config.toml
d_model = 576
n_kv_head = 9
head_dim = 64
activation = "tanh_gelu"
rope_base = 500000.0
qk_norm = false
tie_embeddings = false
parallel_block = false
init = "normal"
init_std_o = 0.0
beta2 = 0.99
weight_decay = 0.18
warmup_steps = 297
final_lr_fraction = 0.0
MLP neurons of a small language model. Each row is named by its layer, matrix (down: output weights) and neuron, and shows model dimensions 0-127. Each number is 128 + 32 x the weight over its row's rms, rounded and kept within 0 to 255. Numbers have three digits each.
A block is one neuron, or neurons of one layer that tend to fire together. After each block is what it responds to, as a language model described it from the Wikipedia text at the highest values.

L7.down200:073104145078078161104134114139196089134108144126140168121102096108124154125154145134020137135046109087146166118195120106134173131129169148118141181118115178116101169076143158163105128113179144103078105121154145128167131116142081153142144109125161121128164172100079127103126180128139109144115170137139122167117142146137061096151181136075098171093186110090138124126111113150162208133106
L7.down1054:190073121141115083122149138128120072122144099153136131147101175169147153131118137166124174088119134105142095198077153128163081117092150165129160106111054090117120093134136088170123115124161163161181136101061153139104126093160153153153114092094104145059141116130189160192154115121172113174172132158140068139102084191088099108124139141213139101109124122189142145106141120071154121146130
L7.down1150:088122141161158119149123110143118183126078135183122078120124098095114108142160122104161160173133177129117127131157142162139120171097094049120085148107151143183154117108133144125133113144136125159185151108108095104173077078101121188157163110159072189153069113133169112145165146094102143109112140134106087095127160121132107186121099165147072119163113192112140152124133122115145119125081
L7.down1874:104150176103087174101187110126108165142110053125089110179128170121102143091109128160125067139119118192142060123107136183086134075063139104110210190101128124161089103126118029071128158172114095162057150177120108114086187073123188186162114092166102142084111184173085120148135104128172170124091093075158118114138168204200135184114038162094183137099092140119161148122129106103118152102163
Responds to: Digits inside data tables. Numeric tokens, mostly single digits after a decimal point or pipe, inside table cells and statistics such as climate, batting, league or census tables.

L5.down778:130070090109157178156127118176134140083162193170048152096063128174094084179169106082145097066179105130119123174084115112123166122149118134109067129166130149087188108156168103193139136109164102121152191146094120132121171087110098146141147101140067109131106172151138107110121150074181108121172160164090158150101080126085154135184096088151147132093176068108083141159106091129040057154144
L5.down1338:125145176097084114092159069096100142162163086111127124123097113167133144153122097138165107139184113158182085154229154090094176088106116146070060122153101116111107161152152133146127158129183150086116134126111118141133130118158202219114097120107126122176132117137194147105150170166141205128115119157123195152122094146101159143132166108185137134139131080066135125154148125143114078178075
L5.down1492:120136140102121121180178043098086118168087067174153141082101120177199138150063140179133129074054148134136129128133114117142162088128137155146125145091089094161104175144134115125089084138126136102097024125186146131135162081143163147144111134131107075162144137131146130164127136141150101112124113200071118140117083173148132115149142134168195169162144160095150111128110135100135116185142
L5.down1523:073104161097121158077114127134090121111074109123160107126167142143174162142161082143145166121161163083175198133084123118141183130154181134159107131069148146140117122081114096146101133118147169116100131108095125165148117106177146171187090139118134083191135130144109157169103074168130087182177165148152119132138084108117114122088101078074022079111098129065151088085155177128165111110136
Responds to: Structural separators and "of". Fires on markup separators: pipes between table header cells (Team |, Year |), the second = of section headings, and "of" after Department, College, University.

L7.down148:111173147110139115097111145079119145132126094159059105130154198124165079124111115148122157153164161171093138123084129092136110139098085135159129176146142108128135141145112121178145171133120117088141150176143101149079126085111156122110168086117094094151177150168095141156104086160135164088109104163159131159102131115097118155097144090184079096101119089211143102133118077117093156104162
L7.down335:119113186136134139098109110134126090125132128107100107199174162122084128170125124114117094185132099094080089165076130043187110153121081031158164124144100092099101093167121152119124156095173147152240147134147196095154123086151144125108161110078123105129129142116189123153182093071158184140163107164131150123154112110130117053153171086158170120145163142109185176162068144118162126171167
L7.down680:079140133109166127127114145066170170132145133152118167168146077180140129048170160087143063120165142081190096153107161114128140213118161081129154119109166100153176090119118108152113143136172158166142057094127109077180189177176106123159069123099105103161111098169143163125182134153162148133061137134066178140159113124122122118113188126116115088144148140116135096128072158132115110029146
L7.down2077:138129157136066118138150105125122196111072100188098132148110201116109123111155167120147119092144155118086120157134117182119136104129127105088190085105105112133133135161134235143127121140101165111127160160099072126109127094167084147108158117116136163123085144130181141147135143131123063207080104147144164060101130144147071157117097145116057148092082128097143090089112104148131107114191
Responds to: Decimal points in measurements. Mainly the decimal point inside numbers in unit conversions, coordinates and climate tables (93.40, 61.7, 3.11); more weakly table pipes and "be" after modals.

L3.down1547:114128187079072064089159166119046161166161137136121185098119126079174147156111141102067184126065118121163118195171118119136090123202142084154146158167133191141144114121131093122153160198096150166165085082120125125097121167191114082171074104111143100123120133076141099103093115145128090158092125142125163125137139146121150141072194097155114141134086146119129126136174068190148153174086
Responds to: Time-span words. Nouns ending a time or life-period phrase, chiefly years, also century, career, ever, as in Early years, two years, fifteenth century.

L3.down1898:101143114104104111111133117099176160124140148148104108196113180112124146121102109172092097119112139141126104110108132091115154141133128153180117128118040123131192130124061117154160104095016186154081142127105127150083173086092129140137086130098112082140063140160116114162127182133149181155064171124109178135123125128135158100091090059090147158095133135083128175126125096056105074126210
Responds to: Table digits, name endings. Fires on digits after decimal points in climate and data tables (−7.6, 60.8), word-ending pieces (Undergradua-te, posse-ss), and final words of place names (Crown Hall, State Park).

L7.down58:157139096159173106176150102122128113124143210104156116143165172160086121123143140096121103076116123109075153157081130104153103134077128117090153088158118061147151135145059171099083145090131120089138134144059105163089085152101207099140100103160154156144139177211151073143184133082151108074086120110082131152139114144135097170164112205132163143119099156117085053091156168177113143071093
L7.down560:160161100183136144112151122141125139150112139115101092097099158119152100081110119150101132090106145133084047137153168105146152085107101115136132185074156115134130137102064190127143098182136104140157185149116116094077133124136151107097177149095121110137119157146154203097116085066112116179091144114138127134112164100150119096117076093118139126138074131154119183133163143077149155133120
L7.down2209:115141087188131195127105092138165117134199159092136073147138155110119148146163083085142171068083122150084064071173136184138171120110138126126148132056094124178119098064119146111092051080081140165111125064138144119148166143133144165127107116098144117140081163135190139089144133083161125137160117122102154134131124108165155138154069089115163180110118143132042107110102106148090102179140
L7.down2230:105131115116121171128117174154153097116097108121092105133143106093116124127094139137147128133072158129120125096182130138091124089182134106123139116088190120145117144108139129170110154136129146136152182098122196041107080099156096123125124145102115136128164128167141097082091099092128129115092111128124152108088129143127155098150104164086160074112149157116140131112131142086154162178148
Responds to: Coordinating connectives after long phrases. Coordinators like and, or, not, then, therefore, joining a second item or clause after a long name, place or date phrase (Berlin and, 1960s and).

L5.down649:146106107071178148108134138066160144141100101140154124170187157129148182118135112125095150165079095108187108155161077132103132140074153091196143144118182123142093124167145141171119133158094120191083068129115143171114159129144108135160100177083138148116146134168165137116089117147105100155146137046131065175136181155157113102092073143082076096111083128067110086078148173108127129143134
L5.down1078:113153124122076159169158072118164200144118126115125138094081122200096124200167111171119150086060146105078168113089143146210090081124167097103106118172145162088141175126150142117139139135127202148098079164166154092189163124118118134183128154155139097112114133128158105122119127146076117104099169077166108123121145094091064158141162074168096143118112080130096167119182141115125159107103
L5.down1654:106121139153180121146121146178069090100080147133080155047174107132126049163132137110117092163163119141147110109186106092170140205103073125161164151099161059125169121151103189141123154148138148135120138120127160152064116149145141174113100122101105091091145129183168133121132082090137145113098107148069100103080117100061139129156131118141153154117101132092172081083164118151138155135095
L5.down1856:206053140121104168123138167113105106120110201127077085130085092122083093156140163161206171134177102112067132077106113095176154120091136106070137126108117092174128118153142120075113110128087098147160082123116152103109159129165073113148114182119131116149114044126118114101160068133128151111099190132140142160151124131138142148113170144164175183095106125134141107138148157108121169128121
Responds to: Plural noun endings. Plural -s suffixes and the closing piece of a noun, often time nouns, such as days in "six days later", temperatures, years, celebrations.

L3.down919:157095078085117116138138134112115092124122115107089169105115130175166100128098098128162158147079086131162144135097123115109125179205186115133179161123108098116117108191110127095177101175165165158127131111106151166112095129151065106087059085116165074150102186174117126149133124125100059096189120128095178107105114091160126185107176114130118113073191083093100094146103133082125153106077
Responds to: Table separator dashes. Dash tokens in Markdown table header separator rows (|---|---|), usually the last column's dash; weak hits on mid-sentence words like their, considered.

L3.down1087:158115135089095109167151150169139156116159128134095141125143098162192182160170110099201121150176132082107088108127123122149176128131143170128112136107108090093118085133099081118111148154112094153154124158069135101124099156145137150144073168113156133118173091183192134126110124128133148154164152134107118104106089171158108116180104115137157170162145131075137122149096152125116095088089
Responds to: Table column separators. Pipe separators between cells of Wikipedia tables, mostly header rows after Votes, Candidate, Team, Pld; also heading "==" and prefix pieces like inter, syn, ca.

L3.down666:171126123161095143085135161126077147111130181140140127142130105160068157123115169073148168132088144163134110076109085122144196099070162168140132172160103167117179115081178147144095162096106079148136233135128178148090097157106134189136136182119155099134113163124099139115123136175123177103202107142157115125166080105129136158159097148132100180110132122072165127173150124087070138142110
Responds to: Word continuations and connectives. Fires on mid-word pieces that finish a word (game-play, Legisla-ture, Car-men, proba-bl-y), on which or such right after a comma, and on decimal points in numbers.

L5.down250:154150071146140142182046137135109102126155118117132065107155112142140115081106152140093117131155141114105129142167166093112160154195098126123131130125091155136123174130113102129095096167150090114199117101065139142067147117160128152115170198084069068149097172101142073119096118169132100128108138112163158120123106168064174094092183052132156150156177134131166136124122138168081101091085
L5.down655:087085136148177096115168180133087115170146132092091122111044130155125168135091150160170092104163131155112098117149149138131143220166126130117125100083159088097129171128136111142132126102189112116158167129149148077146125042151145178080157136106096120138151111126115101132174139115130165144124121129195109105135112058153124152130103109197148102124151046099118146075151124161187097129147
L5.down1465:130086138126140094151137182131079113193146146121047105136111118143136076133153089174116106110147129126093130150120105102095115135104161150246110130123157128060124103139087133138113107164187173154148132126123078149120127160126104171196136091155121165123132107149087199145150091163162162092111146107093075124108067110104190108149071169173109090113093128106123126141122143118089149141126
L5.down1499:136198138162073103113140103118169150149115176060149149150090081155091168151131177024087152138076121148137202142075137171125094094101182124100097161149071141144132170124152099121071108142120078145117152088147095149135120113120130213113172149168134097120129179139128181145130135108081171127104137096166150099128137131120129103121109112092147127089118151099099196133141088120133136125116
Responds to: Markdown table separator dashes. The middle hyphen within each "---" cell of a markdown table's header divider row, usually in the last columns; weaker on mid-word name pieces like Ha-xt-on.

L7.down566:151151125196117170131170168115137141184123143143137177089142132182100146143147162099124101158159120144113102164159143117078153132120155111180086067077119106183160124109074094198086114160084164127125181099169146102175138123168108153078089051114116122069127121120114091152124143133169148076107119145091116096106117161070138106175137123129171153173135085141182091092070192171095170116057
L7.down840:148118113116151122086144075115245172113140065081206148091156165179140089054152119071186083161116092147083130084102146097156102164092113163147130065073141086160151094134121121128172168136132147115116138104207137077159155075092135122132113115091139120150167146149107147160092107186127163126096073135123173145143080112141109146103165159130143174112124104173124092149145077130115129118161
L7.down978:111105080114149117153104153165191087021184141109155175137089159111118145150160125114090137104105099142138154085133172123143121161112104092166118115156178053098128125097144075114106135076113134140071137128165143123125072093151140108075145079146086158097097074165140113103157082112135135064121156092166120117150157075118142126090112139133088184134172105189111136112163113078070121154139
L7.down1189:148141095098120135093074134154146114127103112143137078132074142096136159123090111103150089117127105158125107156144052149137098124131138132120139139081147143168101150099125123183122088186066149069146106079045150170095140134109184106079178133152117099149092136126133153097147178173135129105161130111144114136107100114153160205101117085105080110164112127180174107128107118126118099134128
Responds to: Table separator dashes. Middle hyphen of a --- cell in markdown table separator rows, e.g. |---|-'-'-|, plus occasional compound hyphens like Vice-Presidents or self-titled.

L7.down565:114135112149118150091122128124113136120099150126131108126094135089139140164060142130156079137105088104113139138185105111168170088139138139079165136144134092097152136106141142158126117120133109060087152200183128066125129079094123187064125115125200149164141153163111020201199170155106167179053129124142186072088148115165119139127164169100085074103121133132129140107121165153096139144156
L7.down1253:142143185098170115146142180131160146121086120147150131138099119108151130040130132172097154168068194124141131121117133196175120170061147190140098103129063068062111147120101079147123131136171083142235157111119092194118168148146091149104156142099085109129099109076181088142180099096095164130180144208104132126152117140161126160111173162100136055145169154053164124147112179149142104120096
L7.down2015:052161147141122119130101103133171122142134161102123073081137092107122176140129106077139131095129146109083103177109093115137105109081127128123127110092163141093103096178163067187131125135132120107149220133179144176073133080123163164162119077165105117152169122178102087127142172135110181109159131177060128180164082157133119115132105155121112123163117172131115154193134162157106126087126
L7.down2067:105153134110138108116114109188166121102083121104129158157153124157143064143070098108148111194091131160158127180084124182086086106107075101141110071085122101125150165152119092148109139140154133192118169167085132146186093142105096157149132121150130112032135069120127105122107121104080188102153158164116123170105062147140108120160077120097056106105159137099138113110152117127142112133134
Responds to: Markdown table separator dashes. The first dash of the |---|--- separator row right under a Markdown table header, in sports stats, election results, filmographies and award lists.

L7.down18:130105182105149132202096070140134111125139107153084109073077156148113162092093131167082063138115119092145153141081119136171176100119155182158127150120109082193124139084053112149063153177104130106139110103140143173116131061104087075151134148045133085106168101112094115114099107112106123111128117152142147193112127168138095182130126112139146183057171082169112100097114184115141082165179
L7.down321:149168101156169123166171166165153114110139099118176142148114142148118142175165125099119117149116148123122146171145163109180123071154079113101082110040155114156147110128146152108152167119162099078145106134148080094106170146161105131164140110122151046158129116144113124120219086142094107099137099166126126133084148152160123110158107090129133072096162128193130171206191130054146179125150
L7.down367:130123120164101145113166129144208168163116044119134051164146096140143128185140085130145141095127162134126150111091163150148121081181086103123148091104112133162127174107132145115111095199145151117110087094132131142120196118090187103149126134127100117141093139170142193162128126160123095182073128161130091101158070191114097150114140077083114158067090141146067172067141130083126123147161
L7.down2246:188154158098109145121138122148118091103142064202136168134192160143134136114126142162100079205122139109102124126098174153091206144112019124123100127069202164121157114114078170180111155157107103154155088120168116130109183074125145122132142166139186060149170124117115142095161146113178117105106115193088156177064054140108107167111113155162124129169109124061127084139107089133130149142169
Responds to: Section-heading closing equals. The equals signs that close wiki-style section headings such as "== Treatment ==" and "===Agriculture===", mostly the first closing "=", occasionally similar heading or table separators.

L7.down87:105165107131099157149120108114137145124142110095099115163099180070148163090062109135167110120070159147132115174128109087124132127122084135139096116128083086094166109152152089154104195090138169069100085158037125153068109112111125148151157173153139060078166094146155125108104119145130141150090102090114135194086142063160109124176136150038117106155172125189076155063126154176131118141142
L7.down252:090121130089119097106069114078140130046164093126187164133105087157106081102126092160115163169116149198136181069133110183128143161111136157103131063182180142074106131125152106106145138148178150144095078139145131121109119147166143162121111152100109105077113165113133144209126136100058158108087141084128122143123088107115116169104151180116159115170108156141102144088142162177143130099094
L7.down1919:213128156147123147141123100203200115161072127089125158113126155109095087091164165162177087120059089133120155160078128133100114191083113088065163151153126113080151152095130129127081172125173140144118135140224096085124151117144103165179108128126136121118142126120140149116132115117107140140129122144071122095100129100105120167083122143101115109150103103127122095136114179124131110140112
L7.down2207:132134082093107139113097155078120161123101109136113151122138159070109111111096121151145170104112162151158170157117140187136145140077086141117093111188159087145088145098145108158146165120143127151065119152129101106161123149124178093126132198167112113163094061190117078100131101139150101093175209136157155067223127102141091147081111085118121109148123180162133108141073106149097135117140
Responds to: Stacked pre-noun modifiers. Tokens that continue a modifier phrase after "a/the" before its noun: commas or "and" between adjectives, and endings like -ed or -ly (newer, faster; 1,000; 24-foot).

L7.down1418:101173095113116175061117158119157126110121121119110102132139142110107122090099122149168163120198134167145145151143148121119181150118115107164135115140168146058107093088103163055119069105160054086088163200152146134089144171132145103157135133076133205123092079106123096091085130156092111169120121111162122124112125133073155072139162113078185119112174115137120128112102139131119114124114
L7.down1804:125165155162085139206177137160172124125112086109152148094118137166129165167105119129115166066154148080146111127089126131112090111104160104098131136134127156119063132135095142080123208158149124106070084119163129137096082167035137076171099118100112158168143138114126092160192130080100098111080118127169147045163167106170081136152158067124123100103152145077067076144076224111133118047118
L7.down2257:159117163119117091169192160152105083102119167161114134087116147130158138108123150092120143113137070149103151115078123200082129097152095111064055093122109105077151148107096180102208136136149139086093073172160087137045153153131194144122159104188118114093165114155160158188139106052113094061094052097112175105080140132125127157146152115147051119097152127173144190092156151147115169148108
L7.down2268:107087113161147074107086113127132078079135158102109141123087129090104124143079114170073129097059097163096160127124158053095159114156123096164174142133180158148124130117170225130108127132103170120125115158106153134125105105139141113081142130130174200126116198149129132090146141108144146141156159079124166102163168137139176171099089099060138116082082097135052097142106125045082071172120
Responds to: Time-span nouns. Nouns naming a span of time ending a phrase, like years in over the years, decades later, his life, and the following year; also Votes in election-table headers and ° in coordinates.

L5.down150:156134167138089169092143101115172175062123146127105160143144184111161162097139094098127146148107150137193109156125080144128139141120119167111146081143154186139162115084104122108172099133074108113116081137098133177098123076119127149135151148099129124159114172099127221145071105081143098120164105162125104142132101110077091136130087140091128154116137149049152102161118057164185112172089
L5.down427:161144122176165097143127111165126087154112134151081181106113114146097163094154188135154145167101101126132136114155156100110158068148106134148134176128171158155161132132126156102149138121102085113148125169140097125127186127038211133108124065098189108136096172135127088097125113118113140126074160197108129145143148130127174067164156131159079117100135167096031108077135109128092094124155
L5.down1459:121056083096117110087188109183177152129209149112099095137106142069195155105099078126128089179081125072101174142102092145112152080079129143133117137118108152106158101106168102152092098117166146053159043114102101152196108173135136063190138130106176101136151176165125079066129165093126090109093157117129155159216101083164140225099131107112112126096153102068098123140122109124123128127156
L5.down1921:077143155130136091056099136153121104162133112122093102113125169116111066136123110137124162132162099145147111110109127123155116186161148101111149094160164137170145106111061182142148090114142111134113111101157107147111154154170087146137093130139165141152166133096108141126104132075157073144179112077146143077120120078082156080073130121069118136176131112109109109108098156155120109139086
Responds to: Past participle endings. Final token of past participles and -ed adjectives, often word-final pieces like ed, d or ied, as in created by, designated, blue-eyed, undisclosed fee.

L5.down184:138108140147159126165138055099172160148172112075129123164151117109171087122152149128127097114142114092155104114198120072114104187124117117120126154140107152159107157154074200114096092145071157137134166151092150052091148093087060163137084094072118106146110182153069186181125138041030157132128149185119145102069077144140142085212144172115105142111149194082110139126147064125112127196166
L5.down563:115081094132176070109089134101213120177080075140113070113097123159121152106145154163097139088139138127191100123129155106159131145096107153125105171058162123081147088105152152152142105096153115106195162185124126066096188053121170168121123122117121100118137181091121084122132057118127119164117210128161106125108090114121105099069112164132121122000095080135099103076149150101185139173085
L5.down980:119166126108158098119116102147148106180074165104114131098118085155097204066114140142105061066123094101127071182120120129147076129094201064149193133130154096115124088163164146051127137164157110140141144078157181135086138137113193134118084085127084108072166177124154113173160125089170131124167167156146127126153141108081126151138139143152116157120124123092113066140123102124121178059121
L5.down1240:154162077117106101077088097080115174116157147090188109122114097136139147103100091117142182150111137187138135083125110145146194101071102119169125116146138157121113091146095141175119104164104190164151116152131111056157116070121138161071180104177060088140159143188138091124136139122095171105069120095175159093091130156170082186126056099164126148102161141143151078073168129103092111096155
Responds to: Numbers in data tables. Number tokens in infoboxes, tables and coordinates, such as coordinate seconds (57″), converted values in parentheses ((0.32 km, (98 kg)) and table cells; weakly, degree words like most, very, completely.

L3.down233:145132151181159110162135149110098107087134152125139117087114117103141155154125121144113129099016110139106167140100147105086096119208123160176135148105201107128111153068140191077045113103134138171157146110084188101137126127160142145163133140127133172166057144141115129067032095128136159152114127147138141113118182158115109122122147135159085124116107158156115112158154118152191129153093
Responds to: Connectives completing comparisons. Function words and word endings that finish a connective or comparison phrase, such as or in "more or less", than in "rather than", as in "as well as", -ly in "allegedly".

L3.down929:144202127103128129162146120138215127152151044186111109094139152179118126112122157129136132127175163132097177104152146133105079125170131131142173074161105097146150119164084121103160150157151131095143090154163155153134149117073093095133093142129131100144146123115124152102130064112158124148091103129144106130144107146110120140130103039155089129139063170130181140151152068126121154168191
Responds to: Section-heading equals signs. Equals signs in wiki-style section headings like ==Geography== or ==Results==, plus equals signs in math ($n=4$) and decimal points in numbers (148.9).

L7.down431:084157117188127141095101123177151145137073154138146110127103130161204100097129106057144122132143125192156025126107142155167148098119125186163129114152096131097162112112073134154135096108130089133186112103190134137099124137108108117094126160099086170123093170143114130125093132168150125134142131156116083079148118163091155089187192133116178147162123093170136161137155150158121194104098
L7.down456:116114121130084174071169132188116123117162113100147086188137154140128112166121142064122118126155158119176139111118077142182170144037161158164113143132147080091108110127148166137121205135147129103119200134146111162149142095107106124139080145086120184086076140112109082157152081128127136113043111145124086097141158132141113123109109156124144119098106070159130163099135163136100168125175
L7.down938:124132146157113154130133100100120132129111130181051095142059164161137146063112151133151121104132155120126092174077122134161140166134070084110096137169081162129092093125067117121124098098124075103176116127172097148115155149161147100173154128147134090155177182120178104103146109095152097181159092204119147206162092123158127129211142089071090137100162125155136090129140162137174085101155
L7.down1586:110086167160063130116130070180099166139180148117153090126081203176132120116120149085114135143139114142188129108115144135122191120088145116109165191140123149081146103150092215112127156124106088118160109097129123180125130141108165127098032071115154120144171209126216110157080092124179111177109086180123113139157145112135118110105096139118160099121113116154107147089119106122148141106143
Responds to: Words inside formal titles. Word-final pieces and "of" in the middle of multiword names of institutes, books, films and ministries, such as Innovati-on, Study of, Tour-ism.

L7.down536:183073127064124071142109141143148101079105072086124130161134154114116075193121132152141144120113153106102110128098100121177150199105144115085123085125096133130102151197183161169094164146119152118149126109109122140136145111154156180145121139088128217182073121168167133191165137092088202112074092148154134041116102160122114123091137106164192135138126183156136147124122158122130161145147
L7.down808:150126090129158150159135121094097167116140100145072135123149143163089200109147107126160122118091092136142107112101177123123135126140062105069149112115156129112106108137155097161137134170147094058114174114168121128054151156082199136147154087124114123118115099097108132141125094166124124158114162101118105144117095088073133094128084134081150131123089101111174167145104108140129112114116
L7.down1005:161099154077106140202132103145119130109136175116060124118219144176127145121096127153178131129159161111136158125198065157129103058089129114056123115129141132191106151087114123144101195125137108043137157112172143164078157136106103158156125125128069149092101150141142212069095171153132148160085128126130143163176155173105115115156126142138119124080102182218099075143119168178161068119148
L7.down2139:110159135081124122141093171147103143123155162125117092150160096169125077103102100127120110125153161185098127121073137103129120136130068111136124087092123147119143102166107106172110094138141060120149113149080093108137111133194141168054155128126143177158132148118113148118129078155129168146130142086197169079146133154171107126096082102111145156097111129176168088135125099102119185149168
Responds to: Table row-end pipes. Pipe separators at or near the end of Wikipedia wikitable rows, especially election-result "Republican hold | | |" and "Swing" rows, plus header rows like "| Result |".

L5.down783:168160091127076146143162084109188137159144053180140107126143131199170128183146117106155092081151132183093130135151072159090082188109129108172151078134063106146101179138129145128128132134111121159100083097131142132089115064089107028171117170126105111124154085122129150208121140115120147123075120164159141153121076139117135120213131082089098134134128187077120146096167104102099101174174
L5.down992:093127115167045174156203137122118123183139120124139110147198144171109112110176108087151116095170136146168092140112106092138106168062124148126130093129034108137098130080111127147147157172143108165094151134125145138098189128105144033135116150170113142162162061145122164132151122144097134102124166154146137109120151139103150091172165145111124143119141159129149136185096165135122152156158
L5.down1007:141059087136117116124150148110111158098088143134133089138154102088141089107134125169160151074142093126072134175122079118168135186059149154166174152041073142155073165118116183135097151161161126136122126189112227095105193124156112142166139170180114120176081113136129133112131126164108083080148133196118132121130167087157172127140179184113079095090108175118102106140077173105167126126149
L5.down1212:105176141125035107145144150156103166214097133101097131128193119147123121089086090110171114051154166126141148117112127124153127113144103090082094135137119180122119089107121147127111179141049124156153111150130199112090130102174151068161114108118127092178116117117110167175091112121098160142113139134192134084146121131132078095099169160064122157107151164138156097091144101140136172104113
Responds to: Period after numbers. Periods directly after a digit, whether decimal points (1.8, 15.4, 0.25) or sentence-ending full stops after counts and years (population was 84.); a few scattered word pieces also fire.

L3.down1955:119216104147102045134096123125107061119136123121176098150098116164183112080141093060162133141082136128172080161155126143118148106120206120148178178156032122079154152160120138129102121160093135112179100178149080199160155106160156133132073140115114107121103163164160102168113129112126111122116109150141190166155138152136115155139152091168082204113172174151142122159168114084112116163118
Responds to: Markdown table separator dashes. Fires on hyphens inside markdown table separator rows (|---|---|---), mostly the third or later column; weakly on "total of", "became".

L3.down589:190142163164133126108176073109146150107066158147172148083151121181128145106127155184104091127089127099131158158123078137158111105111159089153166156139074113161087094168100145148141182102136168099119115096204127145136133126147098110195063134132150108142134145126122106158101122193112115092137083105095133082124110201112139125169119141095092132146144145064192094114146127113189153152130
Responds to: Adjective-completing suffixes. Final word-pieces that complete an adjective before its noun, such as -ent in Prominent, -ive in impressive, -al in Original; also colour words like orange, Blue.

L5.down101:166154141136058119187184140142167093166152106154115109170167128129095119113107163094123104082130108043164150150143127122071164143079134147124101141105075168163122143156129164123176188146118173149135047129156131097129147096097128135186143080133094146161130132118116197093170138143126146085038080150152144168160105133140155130196159188160103144102124141106106152178129134159077118144154
L5.down429:116104172070074067180200145115109115140133086117124095177092131168139130085116138123106139116152155168113132096071110097093080122123064144119114130124154070148196143139139068118115096141134149095133064114056086140113158117149161168104179129134142127177138102109165166117126159131125099106111132092117191130071131147197175109103096141122104079163084116149152141094153107111129133158149
L5.down1709:100142139134109100167116167148167132133122071066117139091135111147154080156168168140176112157107143119119170123074110148101134148117095179177169117097094057153179157111061147135098148149138129123136098111132099147149188115115130160113146110117119166138082156187148179113139134063162136117070141136119142127138152093158146097158169090108116143087093162178129179132079113127182080137161
L5.down1928:113118167107058157176136118152156102124156148136123154105158112121091121127124139053067163055164134131154147125128115120086083070142129120141127130174138144174134153104120146084147148119059157136151093120135158130101093135138154105146123138141156137149115116133129140160164142058164108148080153185095131115105120135078097088160167093166110114125145098141159119092085117137137142159115
Responds to: Mid-sentence coordinating "and". The word "and" joining two words or clauses mid-sentence, as in "burning and stinging"; occasionally "at", "to" or table separators "|" and "=".

L3.down1282:168137131134142174104098111139110203096098094149137111163077156125135134125089145144133103170136086178144087091105121153108106108112112106102109127129135051138154136092122151125124152121153119063141074047099113161141061152120141137118083111154191147090171157133117130137138135111194111138081146082072125114087183098134153062100072157137050129164095135112122126064157161094144158163166
Responds to: Education terms and headings. Education-related words (education, degree, taught, psychology), the final token of words ending section headings, and the heading "=" or table "|" markup.

L5.down38:129160088140133152107088120144131178093128151153114140178147169081111097088133126114106178111120073129135084242145175193155103114148157097107128153132135172147145117136061116144119128095107146121115137100108130127177104106113054097165120106115092126144130099103189153143131138143110175086113103103169135111163136159134140132110107117153114099112076173134134158147152175119154139115161
L5.down245:166118196179072173128178100099161114114139103128170137115197134150109064121140107192128100154096124116127135109154114147158130108028143121160110110180096114131087195135096188217091160086133118138121144151157133133108137124154119149094174140123051140121105137167106142142105156114130130065134099136145113078128130177151153093107121133049109080098112098157167169119141154087150118135132
L5.down1147:146148212125105122108115165207142148159165180124215107104067186118170086140110102129117186127069186172186127144126140136141112121162081129120166180114109110100162143101145123136144205109140096108131187072191094036145091117117124127146134077121143137143129168114161067156119129136103096116094122126090119096116168148101098115152183107130116129182108130183151085124146158109172177136109
L5.down1231:070127155127089156131127091119102071113119048121109123157107159076128106182170044115114098163161143170166121122117131139095074120116136106060164160112178150145141190104105205186130165164169209127095165137196102147138088044090063154129116172097142134139153112077153094103124174187149149083143107150126141076125158154087134114128111117183122153162092114166156137115130131109068094168119
Responds to: Wiki heading closing marks. Closing "=" signs after a section title in Wikipedia heading markup, such as ==Climate==, ==Personal life==, ===Background===.

L5.down369:099151104094167142120180125133170111105110169103073178134166140156102152115073099151142122119084130110097169115111166198127182115110070114136099105187108099127134123148130052139135197147128131157080113157159113085093093129112087139131153125089177100128156180156164131149147108158164109145152150103107095147162099096186098122113119163114206164116112142137117110138188152124112140150135
L5.down1018:129080169108129118133130164120040114142145157098075152189102070171125127073126148160144131182177150143114144120136143160051166152160134118106122104120097079178059103156101130080133156128134142143114135209122072122169114093065123158102131133128145127149116095166116118132123101144142183060131151176074090150160088140164108098091177138180165167080105153175098111163150152185154173144136
L5.down1727:100090153078117144141082185103110126069193115130128153146116088110115140148159111118074152099106128153112120103190139157123081115147159143166101149089182128145077131084147169069092159183143136138143153096097094115137164069077122114119105151096125131138153054141134091083144129083135159088052152154091142147103168113176119087086161134138133087091130133114097144120152090124086044157174
L5.down2052:151157106129147136066138095122142154104098106126123101117116153084146148132114173154102102108093121144111139162169118151112148096114097132106096169132113106115143163111152167097074109148179101125159151129198062151134148120134169080123164132138120106151173075097096060091138145182164117074094112115071160117165051131117139212135128186101137150160119155128124114119148140135193109148202
Responds to: Adjective-final suffix pieces. Final word pieces that complete an adjective before a noun, such as -al, -ic, -ary, -ial in biographical, symphonic, planetary, controversial.